{
  "init_std_up": 0.0279,
  "init_std_down": 0.00548,
  "optimizer": "muon",
  "lr_mult_o": 0.635,
  "decay_fraction": 0.594,
  "final_lr_fraction": 0.0,
  "batch_tokens": 131072
}
MLP neurons of a small language model. Each row is named by its layer, matrix (up: input weights; down: output weights) and neuron, and shows model dimensions 128-255. Each number is 500 + 40 x the weight over its row's rms, rounded and kept within 0 to 999. Numbers have three digits each.
A block is one neuron, or neurons of one layer that tend to fire together. After each block is what it responds to, as a language model described it from the Wikipedia text at the highest values.

L3.up122:461457507516441473464517525462511485586431545501504514460500493441505463501448466505437472536505514461487529582445591487466493499491513470444537489509510547505529473571503517559525529473606499521537537515468449487407432554502549399492527482429550517498491506503464446501494559480499521536535456497499479425453433465460456470551529547520498534524520454501517499511492495470489559462453
L3.down122:462477564498493471484555459481499559518464535587540513476421509457537442516571550504419493558525551559436518526558524495556534563523544555513425496530449514513513432438505565497528464466534537494516574544492457475502568449535498491508528486488469430424527525478507558448496507518562559552476465437516489495411518527470499392522462578520541433480541505483500518479458519489540490450591
Mid-number digit chunks

L8.up484:529408541533543460474497528510467503485467446456573561474476510539462492461487499448498442613541521522477470498480526490530520531503461561521404426532515477549526522477548535502503510467446543511480550521581505492512517477526415500420527391523511561495474512414594552565478513466514516511516507487440514514483571547508534514516510504420433491504501475510513520443465480545545479589493
L8.down484:478458507523473461561488454465559490476523502468544510558536505474468510522545539457512561529541482494590518408472470434485449452492485592490409508537564530466498520480509493493589557486490524521531519509454455536448531499524545544544603524535479566523401503482567509488553527529439585445494503484526526453539475580501493521531472595498397522496438545504496529540452525521499506476523
L8.up686:467540493508488483503402496480507508518457479558551571542618503526436438473500485482483469513552528488543500503501470566457439460529467426458500536526457453480510501483473481471517439581500528492407461469529538431494523503461512475531443508540499455523522532479453502514491447531515476538523543499483459457487488483493465542501507597562485504454536523509521469495539556539508463432537
L8.down686:449416526487428465484553506491480472452509544438519532439521492449513495499458549453519443459490477439501483481453568488581430466482483569528467434477488530500567475485513502485544483514519486443504474567486536502521484512495464515491475525491501510543570490503522467567555417503533498493613548462493496443495529530520567470482519454511523440531504499554558499449521527449479517436520
L8.up1181:529546616470485424527445432552544446528451446512549530487475502485473477527477570459467563515446417490524512432517493485496552425626550525496455569464516482488522515512520521533513554507437429517524525498511500476545485484535469496500526445551532499545564484461546511535492470475535478431523548543494477478430478538529473530552478530516507523465496457438478548474460475489497522459516
L8.down1181:484538524549463533502498470482440526493444517435400517472484455492477550527554553547523498559426557527437476478487478511591487538443489563504443505520528567541543522501506517440444473520574485499500462378449472530482529484431479534526474444506476586467479517469523496468471478524486542458441465475486486495424494464455507510541505513538484501511592571544512495573514479530499529507576
L8.up1225:445493502512449542519518466461472517457455519565530508531495456515470510493537536546521523522569434527494438480479499465496512512537468515506493456534418483464475479498472422526498551444506485524537520406388544485495527520535534432551479519452509410532502470447463554498459479445533460440477525504463486444517454461477495453489435575516483452549480490548524487516519459454488535501413
L8.down1225:495504492508494528519491515460504479513553541446509519514487465530461466442493506496461466517500531477487531525531457517521477514468550452535531523495483497523445481479536445495447508422488475500429545530536525495455500476460518484458538497526490515471511491551485523446423530576487529535458454560516462528546536524516604441490523548510481548450449497553471520511422562442479564515546
Score and stat separators

L10.up446:484438423558545558511433477474473489507434528513543502497509478490481555518521485431442474550479510449490548560483605559600514524559535477461533463530484501444508560465457548511487474509582393542475536451466506522496549489553505559487541435464490464445464550525479521507470542457504522501485575520567491502505499512493523584458562475484466518534527545467576497472469489480473448487503
L10.down446:531450519537425490527405475495546521490535503535461524453505477499545496517508518508499576491475495455522545499488453475527528556461579471481467468484444538484557463504523590497453426497448457476543472490556506422533508498509527508542512484483444535535516584410530513523519505601433462558481561515497544560483511495477547496481510510480487447493531504490485488513533590528544520443493
L10.up736:468464518474508521477454477499511492464486469518463519436507505556471489512555520470493438450514508494505537501420467436579536498474496567545526524517464463446560539503514538550495455522494526503555470568484509508511544411523446495520499572508506438470478585488430524510526521497519469525481524501549529502518471442476455500505545487539515457508505478572513505449528418468573539562490
L10.down736:524471517486505459496463569511435498462467552420443503438471513477535470490575532492487533488499532532478494508535499482545506495438466513430541433432478561481473435509531500489461512521492486495475502486529532481475523557457461508474470523508537489480483453439546557584536491497540504519551581497540465487518564503567528546482458501471473489458475545490516481515492562480536521429417
L10.up1054:437567512546472487486534467572484422505474534477415412431534464494469490511525546499489408526484578493529428447474461494519483565504509513524500520472522452502486495474511461502576521583445443491494497469523511493448496523451540512485560481463548488528537509516494512506521572467465527542515532556454477485504466501509446482507565521455579458490436463473551479475478497496545538504514
L10.down1054:463505483515483528537434579581537462479490541523470557477533472565479477476518519568606490470482526500467537527482517481555581531418463496549555482499508470555517462465475505538476475431506539606573506505505521525431454505521513519442513529505477492538433468465509522562563499524520447580520470513465545529550513512498517530517480523508512427508458466518526476506525501551510531450459
L10.up1523:509508511494640457505556500504459480467512498470467536498466517535476533496490511496505523546457505524468544498501460466515473496511542545501552561495490418518499526437484406475536506587503487510597467512539456484502475539500537387446514499445411482545478517490539529528541509508492548496462499481482507486514451497558481429489551560491522459429533466539593485516412496535529484527476
L10.down1523:505574493471502564447483512531524502519413613481485440531580463504481481563505468489507500489547435448503520461514485490478544492440507549531503442522466481536502466504461530555574498456516494522465478476484500490548535496561561541484412530539539471493520503549442600490476439503506505487462530501481509454516527511511542497525536480495517476514460520469434501464527484492473507474519
Word-start fragment pieces

L8.up509:493447512462515566544550506462473431480447450490472519498521507486568549547546503546534489506513534475483551515428460457407398521566517523507540460492478557483507471584464434498558499502532532553481509509478514485480527523533566457490516557502440581537478515517514533510480501517420475412533464552414448481442572510525477511565532524465385509419558516525553494486557504496444433461473
L8.down509:523532417505459436508468557454489532528510485520485525495450469503558469544573496532566511530470559436479539571582531542577500428490447407578575505555575565433562502489486465446461438532504481539508486468494565483500466484464455456500456528515509471414512503472487569498535494491520521539487560594512508519501539507536540466451485493559524455474474528512565487499535517460470520495512
L8.up546:542418520495502509574411467503534496512465492501470486428485534459490541458439449501506518512421504505555504510466464501504501506434497577586595450469499469523494474497510527486437491441555535518441505464505551510495465509532549516526488596465494539483479533492520569492506487484481449425447530508496520454470464508555535561464518478416435491570442503501545506440524600511570498510550
L8.down546:502558464486466510514461441524501448383487503545482558525481536573423570520482556472483450444499537572534502483536558517513510501539471528508558465482526551428528509549485544551486479506461502463503473501464484492511541496479470530495515405413494559470562497454466488499547435520580588558508506474493485465558493421537560494505466495529554518387532437512520470528468475495493513482459
L8.up1001:532453544509525546485435566542469457471495501487499471480435413504507494496536490445424425453475440494559553551536478422463531560463478506586479484551515491477501450510455438552481438537450567514481466503493472488534448507449457510472440528502408535509476528490511579484489532443481444540475513498460523472590455504553506445509494583514444491478537549547545509505479459490585483491571
L8.down1001:427484501471535496549462494518527593533532545525461444499475494488537530507478566471519531512527486499487459546473525460497450556563482563483591519505457544431590550481542467510436555539449535594540496510474466418518474543432423503496522506544526512482586425476511513544483607522489479484423432497467499507442437463527477512493539437484535483487494432585497479476464472511470560549516
L8.up1191:497488562509424488475485473522514483491470503539504485444424454528538452464510516494450518512485568528463464491527479432503496528467515556592472454539458605447496537497501515523494591564482433567519523475548538540381501558515583486576475498444571535520509540539444544495498560514461547537430465518512472482519535530457466488490464479555478543561590528485465566445523458436504439430484
L8.down1191:455530464438531435486436505504522546532475483420536544491465508456513474599543496505511500446472484518514441514499506514496523476494480481440544554469466415481537477536527443445505433529541512469427421499454496513409555441474504456508543502507447497430526495518500517498501439411530490428514475464502533485513564471586523592504516452568550418499486493466456502592483495533521467506484
Under and word-initial pieces

L10.up577:571507498523533462496499456575530554471497504472536504537533533478566423526495506481492481572441471501494470476574510564449522468462485463567534472452576502548544532494541491541521420513475415523576542528460508521491503461475588581501538460561481482551566510516455471513499510525421432544559504523468483467455530483453522468450509515455501422532486455493455560507472504513539474514543
L10.down577:439462554537532497551540459444463625517546492520448487525484458516403539512529520465466523475492520492479460522485444529545490563516557579504493548449580518425483519556451559468446454505494524510496496519528539495488571525485541510582527486465514517476548523529542614446541522485457479515476476566537550429525458545445542524549481507529475436548538524592435535420537539469494458531517
L10.up996:495508509511515509503503502473446566504510532470551526470484477523479419542541394488457502484485548471455498511451543505555505495503577456563519513474512479467521521480470487477436489444468458468556442537575525496497572384464508489455480491509526560507498494512466492520559492560524476415490529507506511531466475546483486503542466501504425519468479505489506468512419447522427489471515
L10.down996:532543523452558519434465462505493493439409510442516496495551466525514501452542471530525532516477479419410472513482540492488498488501438530494498486477547514463525534511419486489510497585437438428514450528557499520479468402416519487542515502479419553536439528460499395490494514475451505560564528437468405486512488520514438567516479561510528459489468524531482563484538474473509465491559
L10.up1244:522589467531471478483520562454534521507534499544571538459500463449419460483535468487546487476477430462450545531496560496493514545549489493467486533523512390409405467460536442524542493519501466499464552467505498530600491474494559455410484473453464522518543517545488569538522506533495521455426550444597496556478536514540482434434444510556490498514510457570514459439526467512508488485551
L10.down1244:464462528533555434569483559553479560452445483474536492471476548477489486513514506439549524522465484496505538517475516488492541491413543559391477482475461444459546513485439402532585416442548523530476495534481522463590504522492441491486471515443472586480482490487506537503455478515486502536488571491504481500539463522526505532505539463451412484500525550486518536442373520468465475466517
L10.up1450:536484517557462456457477485522435491523412492526503523537523536517416453474527577478459463567470562472563517512504497468541519509535519503473458468466568448512490471443427527501440480470438416516505486447505468462430498497445525504488556544511452544452483493485501520449559487529475485433488479541499453416517519479531529542484510555543503489523474546554524500567453451513512384484540
L10.down1450:450556476482472464538451454510557422542577520468546560493546539480442471477526538462412466437523482477462453474502501469403429508407466557544478408486521522458452500512453513551522463492454471422489463514502535445443490512469482572531489474505514531492502490513482460510610507507569452413528483437509498496516509514509475524479537547491561550523493503540522459524458494505494460476553
Pre-number separators in scores

L3.up395:459532550529412464578466474480466533481532488503493447517528470480513461534558532537468498525483472513528529523514635522503558459518470472498489489430501489469468490528477440517529487542496539472544504495599508450514560488454443526590433459485498528516445478416397573493462505542530512469547452578469474560445507486540469503548512457487497420541468491449475508490560541519490504470576
L3.down395:516473503474471578458466492499514497513540478483474472455521583514481508572416473560409466543460508563499514513512518512522510522530495575544499532546479494477551528484521523489534535461496565488498494486517508455499437453471480532484456518472566567482514548513525468436475453404553489483442556542506581550472504487473484481522580587456494478521469498497469457465525522497564473536489
Word "under" and prefixes